config = dict(
    num_hidden_layers=9,
    hidden_size=192,
    num_attention_heads=2,
    num_key_value_heads=1,
    head_dim=96,
    intermediate_size=384,
    vocab_size=8192,
    hidden_act='swiglu',
    norm='rmsnorm',
    norm_place='pre',
    norm_eps=1e-05,
    positions='rope',
    rope_theta=500000.0,
    rope_fraction=1.0,
    qk_norm=False,
    attn_scale=0.102,
    bias='none',
    tie_word_embeddings=False,
    parallel_block=False,
    init='normal',
    init_std_qkv=0.0412,
    init_std_o=0.0,
    init_std_up=0.0412,
    init_std_down=0.0,
    optimizer='adamw',
    learning_rate=0.00193,
    beta1=0.95,
    beta2=0.95,
    weight_decay=0.23,
    lr_head=0.0092,
    max_grad_norm=2.0,
    warmup_steps=286,
    schedule='cos',
    final_lr_fraction=0.0,
    batch_tokens=16384,
    max_seq_len=1024,
    doc_mask=False,
    train_tokens=114000000,
    max_steps=6959,
    dataset='wikipedia_en',
)
MLP neurons of a small language model. Each row is named by its layer, matrix (gate and up: input weights) and neuron, and shows model dimensions 0-191. Each number is 128 + 32 x the weight over its row's rms, rounded and kept within 0 to 255. Numbers have three digits each. A neuron's up and down rows have the sign that makes its largest values positive.
After each neuron's rows, "fires in" lists the words (lower case) most often at its 100 highest values on Wikipedia text that the model never trained on; "fires on" lists the tokens most often at its 100 highest values on Wikipedia text that the model never trained on. A number after a token or word is its count.

L3.gate340:160085113087117134070192139119123120119096176122141190109117099140104128094130078154088198143139130139134176186072143178124102152115107079106152098088089144150106167136190173132120087081121161088166147059163081105157097118138163171095169122118084081088120123093092136147117123128128158112145107146175151087087110084130170130138142117158051108134161094158096158095077100095147095115127043164165125161147123137109100112110095119125126169230168115113185114120095118086124126142131108122171146104098154073123101098204072151083141119075126100131162143131139105126154097131118097081
L3.up340:138142122111107159118175105081137130141098131113117144128119094135110141075100039124082190189155133185159184112066174155073099185137104120101124129110123136107068140144129172147130146099081146120168146125135109146170060086192165150080220109118083118118158168093100154127140081118139111090113169115160116112137063086114145116166152148152079105139155093166091146106076121095115141074092089152170107147111158181102096103110088123110136153199177093080156134116123093110103120198148085113149134074142136096089096144169081117104106143110147137094167131128165066159124108128091122100
fires in: "2012" 10, "2022" 10, "2010" 9, "2021" 8, "2018" 7, "2024" 7
fires on: "0" 100

L3.gate108:119059121135076154147077142153130088131143114141113114132161097227138122098015122152141107181127138133153132166085185065115115084136163085106094093140125130135156141134127168150148121098115149133128093128139134082117126101066172111148163181190127120099096107107121170137148131115157103106144134127153163131092108098054126135057099051179114097137119106087113177094145118142085116042092098201189142160110169132106100071104132099127135106090118128142169110181135076107127119081105107133128143145128120066176064112145114143108091140100101119146197153152150161107142112117111153133
L3.up108:089137120181114167159084115177184103050102131105138103161165151158171124099054091143104129151106181103127084197133058121107129149144151166079116066121154166067123089134081137143113133101111123141115103111123149111124097121077163111107183105167130054168117129086129124114146121122165104143116146118099136149156073117157116080134078122159175109131088162059097159090192130141108092129124116174144162152153186127070116126100146189129107097138128087119147155121167092126057157126143111151112187111173155125183071141114129115094137148119069147128152168146199143064086152092121144140
fires in: "states" 32, "canada" 13, "japan" 9, "sydney" 6, "coast" 4
fires on: " States" 32, " Canada" 13, " Japan" 9, " Sydney" 6, " Coast" 4

L3.gate349:176101111141140096106137102112149079156099134169073158099171158108105107101048090101093152184152154142165112108136114127125139114199103118111108141093153115163182188139118169108116151148114096122133155162145214106156150192155145159125126169132116170115107108094160129125095127203143144091120127116071092087099127203052130103116092108159184162164186165136090175139078124090096162075138167142124132123107110110144114100075135138114104111028170083194127105075141137154136124129140089141147172073140075112092090142118147112081098091118109117101111150162108134105113150156102087101
L3.up349:112073119158169137047104119119175142152068135117111160100207135126160176097136148037087175125131140140135085149140083170120096141133165149173171076112096109095104113106127146150120140135155184112108158162197085163096140135139176108097173077128114091079077065062076136112172085103116155142169102090100136118127132126128124152121113124154152167102164117149145142078115127091106127122102124135155081173155122110116137167168113129155059095105099111075151093026155182113117112126154139098137194165125076114181108094102147106125132151182127133091113126099171142101142165089138112110
fires in: "example" 12, "2000" 11, "2004" 10, "2006" 9, "2003" 8, "2008" 7
fires on: "0" 68, " example" 13, "1" 9

L3.gate271:156076104123204118177092126122135106143186136140061130101150114096189113138117138170163180120148123124099098135123131115104129139146157124135135184157157237102164115147098120156136142062120117139096143143104182095141080183152135204104086152111158103172089134089182171124109125141154137077127082112175145113090142170093159171112159104128067132160205144125145130118107146079138165171168157103153091110152148136103132123171149112150163129074108086085125067105138132097136122109106108147153085163107112133136126164102106129153140047052120124122135124150046163114148186149148186151
L3.up271:113117117157120155127105116141124089123095198193145096085096114159165103161125123183132121116125089103124125135162129095135180146109132101133080142131144128108092158114112108088129166147147133169161179132073082141075109102084186105131151127116174062134100140195136133077129137103144115148093131086168127131160067129175109164163065098144074106140112187126126092101146098136136125190132113092098155139097191161089206057092126058129143129156101127103144112197139176098084144026146136086105131097169138107185177153149097124127094137053127156102130122122086151117178148122143165137
fires in: "2013" 12, "2003" 10, "3" 10, "2023" 8, "1993" 7, "13" 7
fires on: "3" 100

L3.gate130:115148093063108121150141132144094112177133115115151121079116084115167134126178214140160147081133150190073163087149129091192136130082120147102110143165110096135145180142140131102147189125104119112160102097143075114116154130181213076125122141178087107164094089142109125150131138145124092058130107138159145114120116064111096175139126132175115135092137103160165114112204183115106141122101104121135091117093098171089096106119142111157081101138142153089114117167091169134146100126130082062096117220134154101171156137147147042116105148098162116167137185102068118149107107151136070161
L3.up130:146178154116179070097136131117174085166138102060136120109154131132124066134151154156152075151126046118188123119134155171121161143124109168128133135167147161088109150114132194176148117133139183100137133117174122103182136180129111137091147165083142102118139158194123127086120129126094159119130077161134100134148069134176068189086101116115148094095156179100119141097166121184152149141141146085125108117114133154188105136133130157142183147093098193089149099079120168128187109108124111137090166151190135112104173115169070147147136092070114148199180110134133125103108191126203108151
fires in: "the" 61, "and" 29
fires on: " the" 42, " and" 29, " The" 20

L3.gate352:199090064164181093132134153132123093130138156112106116141098097181177165124131152119178150110176112135073089036133144113152084127097149140120076197160071145145152161168166098069153152107123074116128138172146122114075152116138152096154158199169119135179134109190154117128135138167140133105081129159162143138111140103128120191144082130168110141112119181154124071125135167170163111140146146156075113149107083149084127131115114121098170125184092175111131068134085158050114149091120091128133120189064189101154182161150087108134097126153143147138090157159105144136149082153123114140
L3.up352:141174108064114237119154133100119058113128125143199109174071149100169172124092124199104110128153106153120084174124100109128072111158088156127093098113086174152107117114119092060119064081133117096135166146166151124136033100152176173097153101141147086180089114158123084112152067151098148114135080120111151107139101148129074137123141142160109054125166148107157098103072122182085118122118199142184137117179142149103126135172102139128148184111100113143103183125117139098118112131152177137087138182123090099124149119103109152113119141086159099127182143155121102158151136130126132146
fires in: "after" 51, "by" 24, "when" 7
fires on: " after" 51, " by" 24, " when" 7, "3" 5, "After" 4

L3.gate119:222060136052197114142131134108091132156134088102134131061064117126153155135148140110099156094152136157080122126126106118108134167161115105154118113108108186148122104134174145146097200117114097157062113122140119090137100139165170179094060163129133107113125112126102140147108119162093112074110083176130125121086114157126138108142124142181098116140171091138119190101197110056100145114080156065112092125173125143113111091162123086150127129105103108059120106114101130130123154155105106161203111138089131067093063150204165126082129050104146092107145092128085118112117119162127146126
L3.up119:152074085088140087134080125099113098117088104176108122048157126113175129114099154115099130095145078149062184164146116112088136175088097125148132121060136180121099109106153128111069173131105092175116151124149070105169040141158142053107128156115103125138076154103142099148123129191099118105130096139089105154148114096135114103150122126149094153090125122114107132078209171066148163116080105131110048133205135163088133070149099087113103143142116129028112082071097098124104174151094120133144103151150112093115107155164103139149120082096129131113155120112114092158165113128120145130
fires in: "13" 24, "3" 13, "23" 10, "30" 6
fires on: "3" 62, "0" 30, "4" 7

L4.gate23:162121179115114129144131149075132136157087185088128172060057115128155132138117095039078106042092115096150154125109144166128106130066131111139123091120138094098154187130088134166097156064095177087132068117151090104168101112132200130173112137137129096120142107135131110165114136147082151144139035173107160143140123133154139155145131097103096107135141117065086098101159096101145131112128129182126089121189127059125110143128133085130109118148119114080199145106094135149134116110145105157130195158148159125144084126178182205085121137115112120105117130112198104138151135181101073114
L4.up23:141130084117169137104143141089140147080105219140168110139087106114161094102112122081138126093133080085109156084106132099108168084104162084083128155156107111125118131050135101156104132148114158100104137191110072132146183073137139118162171117138174105153108166129159155125109117151162125158153116040085109170146123159171132144172149115179068148189135125047158105146137074079114086163143136116099117130122136120167156101114117095135126082155121131188143164113126144050078145128136067132082167127211167177122141086109115133151140172074122132083088126099121171154149147167163129173
fires in: "can" 17, "would" 16, "i" 14, "may" 8
fires on: " can" 18, " I" 16, " would" 16, " may" 8

L3.gate221:128039089115128104104070131110093097151154216144106094104038100123176106107106166157133143147188138111139111170077108097087129101102116069118107160177168181116111143122132121133126135100171130165182122100158070122122101175128137093136161206193161053181109138135137146120145109163126093096135110143158172151129087120134098135140090156182080123141164181103113162120124133116063129158122172090123051111106137150114102129119092144122125129172101127130128121152144212067122143097100135133099130114127164083161106129186124144125084154113077126084163109136087158129181111186096126131
L3.up221:104103097086059113129120143126087135123086174154168140134082125139122146083137161172145135095115170131114139166101101082158111149115108156111160159126137187177180114118137140137140130105083184118071133112160142065184080151114152113121154129136152054133145100130120153192102084104116114130176122161132131134136083180060113171184054184193106147127153129091110179123135139091146201158140132151133161112104097119098105146147128150186115133219142093101126159199130147116096135073146140128163050126096109152081115105146104129075107120091165101060111116157066146119119131157098151170
fires in: "won" 22, "may" 19, "could" 13, "3" 9, "cannot" 4, "2023" 4
fires on: "3" 31, " won" 23, " may" 19, " could" 13, " cannot" 4, " will" 4

L3.gate13:099103122089047062120088132103117125104115138131157105115078137089116170092126067141155164146140122089110153140142151128153149150136116148064173121067149127105207108176130169144109131182144167143091159165147095150138098097118200159160134096087142096081123086141120135214071145125107188104151125154064142153135171150170172187163125140146158179136123117133112103094059100114117167176109157155137134127171142122099120086120090108128092117108143077144169175154171152176097132139082134149132129103125052163091131133147173057091154118145129096166133120185133133100155157107197108160
L3.up13:093098121115137072128114140069115117119114186133099118136062071097164144125147088102136071122160160103172139129131233133101141088065131112058148172079121124114172148182153129071063118134144144145114122131166105181120125141138167128124130099123164096103125084181141160119108092160171157063137087145106151137119162154091173171134120171127169168100126126126138123086094094082090166162070173105130121099127105143122116038083110078100126123119065132114194136172157161099119131099111132099114156125094107111088128164119135081130109174177088125151146155158106092118172177083183159140
fires in: "did" 17, "can" 17, "could" 12, "work" 9, "she" 6
fires on: " can" 23, " did" 17, " could" 11, " help" 9, " work" 8, "She" 7

L3.gate54:166139144124109169117109128146156128141147076109124120119127127177085076128135154081099160185149135134109146099107133119099095114106148070160067098175176095176133103094149153161127138176133139074182122103094154178116131113210110107106127111207167133072135234148133146108136120182177102109120139143159175121106143157143136101190069129137116114178128102144162113133107129129093168081146193125172116103079106137110223066133138138049118067143133135153121143145138130117117134138083099082097168151084131107094083139141181134168075152148132158162107115108165107179114129091126103081
L3.up54:145159124141092170150102100104167119094115094104103147104208106126092077117094127084080138183119101124106101086108163136069139133135184124134122099171155154111111067145123143151113135188102148083171136132078130182137105089154139076082128062186179088063147183176155131092133122156179112137110101149154154125142129115157133121205097129123144066149118128160116151134081167167092138113179115106152153148112092170056173096113174169107091082111159119126119104136165088111098143136150113102093176147122112092095093150103188116177098181177106182151088064100159131172140137109104131140
fires in: "10" 35, "100" 13, "0" 6, "30" 5
fires on: "0" 100

L3.gate195:120111159135150128116144136130128113132090209161146134077102156085132193147118136138104151073135174166120145087146121187107140170104132117134189182126092123119088137128187096116162053164101083163194097138123110126101112084149167103089117131157120135081139101150164086149213135162093092092139096156176138084109107140159151139111094129125077128096098138147154125140140110159177098118087142128113104186126117081117137138126164150167130175078109189143097099134125150181155159163090157122177050159115207145168116143187076089117131144131141108136117164132097088094132026106140141081
L3.up195:079112083108120148151123130092140111111206123200171136136132145107182126132172157150101091114148171144124113140135152153067189124169125138161147123154112096141121139066144136174184120146112109133200210151156097188153165053175104145132123094132171107110122079083161129112146075157157113092081135162161172102147139113108136086122142133171137132154152115132146170081103117153103132119149151136208107102067174121144151189214132149132158146059117151155082146122148111154113073161141206095097132157141162120063132138094153141138144131030100123125111129087110155131124117108121123147
fires in: "two" 38, "three" 36, "five" 9, "several" 7, "four" 6
fires on: " two" 38, " three" 36, " five" 9, " several" 7, " four" 6

L3.gate206:121083108119128165106105157136091087141098183117108148082050047168129125133102151131166140114132129165102115085108186075114148132105078113189039171131136106151111124117122130046129131158174115149195125061100085094091111063144110097170127172202162114153135083157170132122157139099117086085134138102165110120126116123143090105149101138159084073137115145105104096165138162129120129134138217111086126124105118173091164083122144151134132124162120074055113176153142162133124114120143118086107150137121147083175107168136114161145060089102162126139133169104096124137120149193135138188
L3.up206:114106133151086123148151144161096070125128061087129087092126153132108125148104092168117163169118122126183134151113097143155110184109243131121101140148039103147116128120110172156097092097158132072176161164101115070173116093124119108134204187143110165126104093129159175127114142099094128116130086135158121148132098126162108176145096145128054086134103173143057158129110141157167073144179131142066151138146119072137125099154187154185115077196145124158140113106166139089130119117158139183132175123126175139159098085125093102150116135094169144114065150118159101171145155159127126166
fires in: "by" 95, "when" 4
fires on: " by" 95, " when" 4

L4.gate316:137079097085149117170136105146113097122154132117140176178128166173131122127104193125088100083155188098107118135104174085154136103149152006133112131160144131095132106175134123107123108199185128154114107107154130131136191139136133154175082091152168086089170171107081114098154208115154149082150110136115170151122130066127129157115142088163151125137129101146112141146137076148169124127149122110072163172160136087120135090163172122049119136117087128166110089148112081124125141141090141111103087133085096139140090126119139122130093107201136154126145183130096116131169090122102051024
L4.up316:127084102081099163130150126158059107101150098085162163160116171109178115066117197152076131169115144128119134155145091069169093164162184105112173072123100142148104079132110092153064091178166087130091122148204136192144178154156120150151091097132161081138112146087128075099134158100173125110187150133150187140133145129105099157173134138091132084143113129106088086160104119158145087140155131115108142090200135049110130107130117109134169179103156165179102111121151064047126142130163155121093105141128104144136095168134153124156123155124155136118125173110120090197164103132118128092
fires in: "12" 19, "11" 16, "2" 15, "116" 5
fires on: "2" 59, "1" 35, "0" 4

L3.gate207:121166129103138064177112144114110079150103145150104126172048132172124137115211117132142148132137164152146135159123126136130189169088087125086139150172070098145127146120097089049144172083111090157161128123152122113115125136124167099151124125188113091138089116177113132121182157138097093124103092101183119155126092082128098122153169102180123117174145180085082128109222169130180166083065170068107099128158156170066112161155114135107117175120142132087119146126136149085138110101119120104064101116133205157129177126172128098148108155105132123099139110129138101110151033179124120131
L3.up207:130179107138087139108116129119141056110125096118160094096104153130139103141103086155116112167077124097142142137118157089117155105187108123159093127147145111153132145090115104111175123127098063111149191065097161104073111051156119133121131124125165142130108129135184117112088109183113060074080123084106119112146137090130153092113050095130097096152130156149119163096130153123176078116120182140184142131116102109098088080092105158120145047098064225139085150135173114198103155111110160102117112144173111072109127155136109169174077113111133108117186073045106107150117109124151135124
fires in: "first" 37, "2014" 10, "2024" 7, "1994" 6, "1984" 5, "oldest" 5
fires on: "4" 56, " first" 37, " oldest" 5

L3.gate240:103148091103146168170139080102139141171131070098133113121129087154146085112145121106076146123146161178101087087095110039127153144132134135133083082139116166129122113118112123096130178136118116169141118157135107177166090116173199083060161043135134138139193161161146198153190141111109110106132099116159123097119118132130100131179136120123095085162147123182103076112142112094095151107069167118208085134088158194098091071118099142088140087120082155056124103175118135138107129199126099163123145093111132093083115186118140110124113155141117139107146103122165067144121128118083107188
L3.up240:121155110102149138140110109151111195151109044114108096088083163126121086157121118109095136088116158129127107134100144106119089116172105149144081041103192116175110119147107106170129153111099130157060155131118138154149150096147142138086087109103109145174144198126123115157108163128101101110072142242127137152135102188110130075138101126118156124197122114148159105116191123105058139123058155140168129157046114154086115042081107124110119081116110147112124159156089119064146112154114128123163133125100154093093092135131223134118133129128109119116143087126143118115078150119126111204
fires in: "10" 54, "100" 6, "g10" 5, "109" 4
fires on: "0" 100

L4.gate221:113100043144135147126151187101120145129093034080110131149138120133130131168133136101157113194133069117154134141152155094152181196146107116104096104115051128116160118122118126131138109198160098117135163140164122147140104107116116165126142083120093106148183121080130128136110121207105141121066078174127180111094051074136133166148141047139139127161186175167143114147119089166151104150142140156099125170114180135131078183140059123130086099076116122110110083084050140110135094099136113135155132157157093135151153142101113072129149109105114123106152163129108063115118093172112064140
L4.up221:103128138189080148150171112091139132081052072110113088126164104139175158149140127050140126157141112144148116169141158137158198183111133171120136115129131131120143144148086132119098128165101112147163173128138164127120073118124153140156179120113112137118168136046130098116114126188148115134106158150143125137188085127153073141194142120141211094086178143129144102173180101205149142208125108178071113135165187126106095134097073158156105098098147118129115107123091136081127138108170126165082177105184110165155133153071169093119151132157105158095112152163160075110088133122162097176
fires in: "father" 21, "series" 15, "wife" 11, "daughter" 6, "east" 5, "friend" 4
fires on: " father" 22, " series" 15, " wife" 11, "east" 7, " daughter" 6, " friend" 6

L3.gate50:097123156100173132121148119184157072147119102184064150115146198098079117051106082112053174142132177121146149158150086159145135141191129090158122162102145069137098115088140149147105106133143119105074159138166115150151095136155132163173128121104087147148176122079123131111174107160121164154182138147125133146128173135127185106040189167060144136147154116142142144104103127109181146052144101107122184122128127076131124124166132087153122199181124111109101128069135129129129178194057188165125059095153113144113073113142131107114120144152129141123148117150132154130158099133086135092
L3.up50:116108113160188173058168121072104142131146142193053144064130098168098202179088058069114154105162126146157108097147168163086087141074126104127161152165154161093101108110147091110089122132153162153111140106114133148134107136150132122092115147115155116062118143125177165195138143119142148110099122140119107175134165152147146075083127095106117078067133146116099147147108186142139105098134048112106111208166159099130189151152079115149179154139122037184090140081144177127153124161103112149161132066117144157128116122173143101121127150153114134137135134157143142095125081114098122092
fires in: "0" 62, "1" 11, "5" 9
fires on: "0" 66, "1" 24, "5" 9

L3.gate27:129094075082158089109145163124091136165159158131043122102079136083097130110123116082133136080194119114094107118096157157144109141101124097144140133164124141120128158196245121148108121155137151115063107099115163167078186177078105192135118111128113124129177135132150123163185099120119149119156129133109121103037163139150130164119081146200135085106173144157156116157084130110159116111089145119083093170135093139114126147189112114109123119143120122124139115116076154089194112173121087147105118115074151135112116101185097071143109108168141070158128188193119109095121140117109153064
L3.up27:159109086082092127126053130091131127099119123099097108121095108047115081086114141177155056108143110146157142126116075099076106128153166138171164110088058119109107135103139142166058108108081160086108156145228086106110106135090117114154101129111134056104117136099133162133132127123110113130150181138136125119116099137106134112097108115189139113156105157164153114154088088146149071098119174167138169116119129211111117184109159124144106135167147164081114185080113133093129159170153142130119118142141062136056096130150137028157140153073138128140192204152121111120146107109129140124
fires in: "and" 100
fires on: " and" 100

L4.gate329:131083124055197153133133178073121158149096151164154118059076133092112159097122134170129113076087122125166143131138192144160140094101135124135191145156155165119145109147163123145161170144138144149095115083086137140208155134174195152121143109139153138126135138148107126176170158165101111137176108162118166097149164183135149134124118177117101164097142069141149197123102063166138160158120154100139109100152069103161089085127123127148144109127125172139134074150087108132150186150153100104103066128090135094117106123187175156055089162125179096086170075122108128112087094204135134151
L4.up329:148146091171078149169131113168111133095127176138134105118102194131143144184080119163149124078123057110119131114128127147159113115058070115087137204200131131078120142139111140117104078149200140128129116132124082132060112144093098108095151155145156097139169114145130104088100109110160060127123096101116093129140137133164149172141082119157107116134152188047089113112081199121102165147161134115126083183118139125182134153154115143133135128211101075213090168150135165098099126092080183094117113135187157109135083087116112138118107126139090153121122114152141126157175089112099149068
fires in: "can" 32, "would" 19, "may" 13, "could" 12, "will" 11
fires on: " can" 41, " would" 20, " may" 13, " could" 12, " will" 12

L3.gate220:176098123122102170110115153145086105200116121173105225083124125112101151145116140120145131156152072177113215155116125173078090160065122093141151148145102128134124160141143165102191106121132143100112132131099118127115132127110181087120150109194030101108106073156107158153107134142140115128097115054139103121084096120074126198127131147181146114117180076099122153091159157096106147092089153140130090122113085144115150199192083121131092150105140101094167150180142181180146115113173121083166154120122134096124112110180119108129133141115184094103168148146081097136104074167120144097
L3.up220:112085151138140119157102156094120117153141127089053140111086190134109099233105126058172124071127121152174094056105109125128146109115155151126082131136157178111101158158112139117138188118114156175093137128100102126101202073118097154097142115145170149155118128065098193118152104141094104124066129161124094082135171090131164169098122156135128174139138107130128165064176119116116118104103158143093085153099099113159117073083111066095101100110058087085156072159121131133112120148167072071142194154135131161104141152122090123165169154142159111134153116109124141146151190146115106075
fires in: "2019" 14, "2000" 13, "2012" 13, "2010" 13, "2011" 9, "2001" 6
fires on: "1" 63, "0" 37

L4.gate5:102119134182195146135084183111147112152162142104083149104137125084156083147133107136183175098176086096126068079058159148103167120167130135140159120146121126091102095142134133117092028107160137095219164108138113099095125158072144093103137103131057089098115125103124084100126144115081094097085118157118177063123093114104150118110129084163180115186149142164114133110085153113132124092080135148180113182127162128066084124110115089132089091160051110184129130125086105069105131094105139101120104160164130145149113127139107137150064161100100148167153177123131160112150145119094165134
L4.up5:142099166147072154141123123166129104136127184091119117118103112167178171115135075121099147074131114185164109127140104138100115067072090160137118056101116153191184147099090079093099156132136141126115113123091160104119127120059187103128132109128148171121156141124147136123124160085099108148139097094102124111160113126151119139139104075179122115108133102082075116084153131127170169116118099158143125166170073093105082115139126120130036066116119103090125143165135153138115132116148042103084154158142164090172088185149137174152084054140112156149099099153156148118073223126140110052
fires in: "china" 24, "canada" 13, "australia" 12, "japanese" 10, "japan" 7
fires on: " China" 24, " Canada" 13, " Australia" 12, " Japanese" 10, " Japan" 7, " world" 6

L3.gate97:132153082068182139180172120126104119109224103141102086132176142090097163084138107186090123125181170154152143132126136091109097142124123126146138157205147164131153118122176132096099110142163080151140077116110168147107150140174145115088105173125072061176093143149180091105127153120106128101141133124155135130113170137134104135108140054151112126148130127151096151100150169132140141184108097100124146111161129160097053156122098118139162145143138189125094121078145094116129157151047135088126120123100162132074123127186168127075132125127115127162157101139049000127143099162127094096
L3.up97:080150048118168134076111143151127118136170155070151146175094144170136053134120146163125087166145116081151085090144179090097127129193128170078125126173162098102136138129125109118138139129153156123122121147106185131099195104086139132111106154147141123161105107127123116068195138079192104142165086121153155173151124134177121132109100168180120122091070106101115149101047115149122131114158176124118083141092162059112175165170079148063160164173106133159090121169118127112087126078114183115084141180099210136085161138116105141125161087087124150089158111101122091096126134131106119150
fires in: "and" 75, "4" 6, "but" 6
fires on: " and" 75, "4" 16, " but" 6

L3.gate249:108162144120135126155121169160166129153130169057158100109080135115166135116123157129134146080166131115140119103125179147120163066181127150112143102186063108177142080098134147154102138104167165120138134094133131107093163138100167081104158166193080096121179082092101128107135214114071141102150109107107127072089119112121131156135159059168136142160092145142125098082123131153195150061074101128174133164127145149139094114117126106115082110151105157120156151133142140092158076062077093144164090186148191109148077060146107091097115103119139119168117134154069189134094153131064087142
L3.up249:103150133100125128165136132163196134137114156060169117120084173079163099121150147091132200062096121090156074117134183119095205097168155188077142069132128087167121088103104154141107120081130157106100159103181135139111120172070157075117156113126133094148161124068083121133139158100101154118138107087098118132144104100130111135166126095132183124180069121125131122057151172173180126122080107148181154169125147119129097111111125096109122081119122086092119145150117100111132096054098085139100083179152187135116068082134100123137141094129099118138084175147107150134088194087099135162
fires in: "china" 14, "canada" 11, "germany" 10, "australia" 9, "italy" 7, "japan" 6
fires on: " China" 14, " Canada" 11, " Germany" 10, " Australia" 9, " Italy" 7, " Japan" 6

L3.gate263:200179142123202101160101139120114101169131181139095140101083093188128147104096164124179143142100177102118118142079106144180116157101140064095111150188117155178142115146191089073135139117109150085129168090107084152079144171137166130135180155128116125157132078149146086057146110125097105069177099096123164121088131149133144136074143061161091122104082133159108142103129175120190164146122100086105092151165156099114079117186179113118110134162110144095144095120118119107132189122111107154141072133089158121128134167185191119131115124117098131174097097086124093101175099164075113162
L3.up263:148142113162159079136125134102131066160119161165145126111106114143118074107116177084170140193128132125117145160119130130155151144174112143129101161088135131167142111165136099151113113107134108116109233073110154179141174102136127142136101146128133104198133087163113131141129132062076115111093093124092139122124146112133110112091174136078117131101067150099103096105138155113172091208128071082132108131138112030054145208148143113117158155119168100111147087133112065155125142154126096144128120172146206151118122171151204166165159124095096119115066130106095150120202083158141127188
fires in: "4" 24, "3" 11, "2024" 9, "2004" 7, "14" 6, "2" 5
fires on: "4" 70, "3" 15, "2" 5, " Authority" 4

L4.gate98:174138179045159130217106131121123125139195155089143100142163131120147126162078106104141190124148199134121166104097089114147099133097144054123125114226121131108137126175143131145170090166154137059144086150090122128124103180164136104095134090149099152120133150158098178107143137140084145080074120070160147122119142130136146110023119128104094135068137185127127086099105093131165137118086161107103124131168123089138117168165167095125118114132123153166130131090123144179133076167026138171134128096103113107139093125115127157094160132117137149113136093116146096172164058155100158138
L4.up98:100160045145166150146102120125097150117154117085125089176169113122132157103054106181121155111134138149114154140098136121123103137117164122133131163153110132143156114120124170087167132160116114120126073149058105119184081114168156029095160113094115151160175129160129158112158196109113152067079152097146110112131099122105111133100114166110068174136140179140112094114075151160167225125182168079174126126137151180125103209179092137125094158116137131104111155091155136193143095142104143170130108152139120114111089118108124144157170182139163161099130109075159104178173054141100129154
fires in: "0" 55, "01" 4
fires on: "0" 83, " a" 5, "3" 4

L3.gate194:146144106093169132091136106177121156171123094155114141106049078165135104143098095098088147112102127158098135108102151142220165134161083101122090079127132119164178107119141108142110171225137072166153162082106108117112125086145161116118110122157166136157133169155143094134113163139120116116153127115122200101101030223112123117122126111114089141179132092149122101130159192138103125118033167086102120145110114175097116075114096152045144126125103148119157100124135105130123123178090101094167134149124131048103138148166150151154089120118102137116175186132139079108178115156114141104
L3.up194:113152119109138130126082088127120151096121111160073141113113076154109101089091095079106141141095163149098109116120158128190162153153103123070105133083144155132182087105089127123095175188024075169138161130103100146148065044139181117137085074119141158163187118112155061087117114134132111153095127093092162146115085163131116115117147140118160142152120122161094155125141182150094141152074121087131132145117158184077062092106143165109131146125146128100129149113209104187088168161127142090133115114141099104103122203128158107160121148146083179104158076101154089136152150143067144169
fires in: "10" 45, "14" 13, "100" 7, "11" 7, "109" 4, "107" 4
fires on: "0" 73, "4" 15, "1" 10

L3.gate155:121155078123172107204146138098163143089162155155104142162189152109124104122082036094129149129140172112131114073149084113155117117171103112152144153151136188142137115164096128162112136120173148138161108192135169143168070202179141112129120116082172117125160132070129132155162162099073213108191184052145124138113117149118146185093127147107100103130127186135080109118031137114159134157137106110154153149156107141093120104161112189085147086120159110134169083138155111172156137164126112153166110051119128168117159153091099119173120185164098134106103124156116104109162125115141123132
L3.up155:136150085131115198167124109089146147145152082137160126112200129148114136128128151065182128092135115170169163119110103132114102119058138160143166105154112136071074143161087246134167159120162171098112117146143088174149155130167135153127166110156091101163122145162086154140134136122106205159093145126182141125127098108122151091126150137157127124093147080123126155143105096084137093092129127161107085131065089169141116092121104135102148186158228081157164111089137116099110103177158087115091167109156119131122197137137090151183146128105144113065166143099190102150151175120132180158
fires in: "0" 81, "01" 6
fires on: "0" 100

L4.gate256:166110055165121123158102139114102110184077131109063150117120145115131100213139146115159107162152109134160105115095106109183102064138085095143110154123074100084119152090122178157141095139101079163149157146115132137053105199152118100098121115129131149153144141085132116126156118097130182094085052097107134112103147114122134238103105140132097147093167167173072152127135147067121076109162131128080057162074181135112084133122130106142117120190150140131131118134036136121165115116138093105121167140070072119088112147157108098161123130099151095113130087111119082133115083125093172128
L4.up256:153109100162117154143128083163124131128120137074072124147092147118153113192143094118134137199154150154149106077112097155166132103147091120111127133121124101076098130119092159163126118132096067188120137146063153104072051195141166115104101094144134124191163174099119085117181104055134147098088105064134114110156110143150091180129127162094147136060179151139058186121221122073161097108149084128074122135110184107088094146111109130156113126173176120130129118116091102136142127161107091128093193072098090148120138157123105071139128092128146142116110077125158091132129148110096149081
fires in: "brother" 12, "son" 11, "mother" 10, "daughter" 9, "father" 9, "wife" 8
fires on: " brother" 14, " son" 13, " mother" 10, " daughter" 10, " father" 10, " wife" 8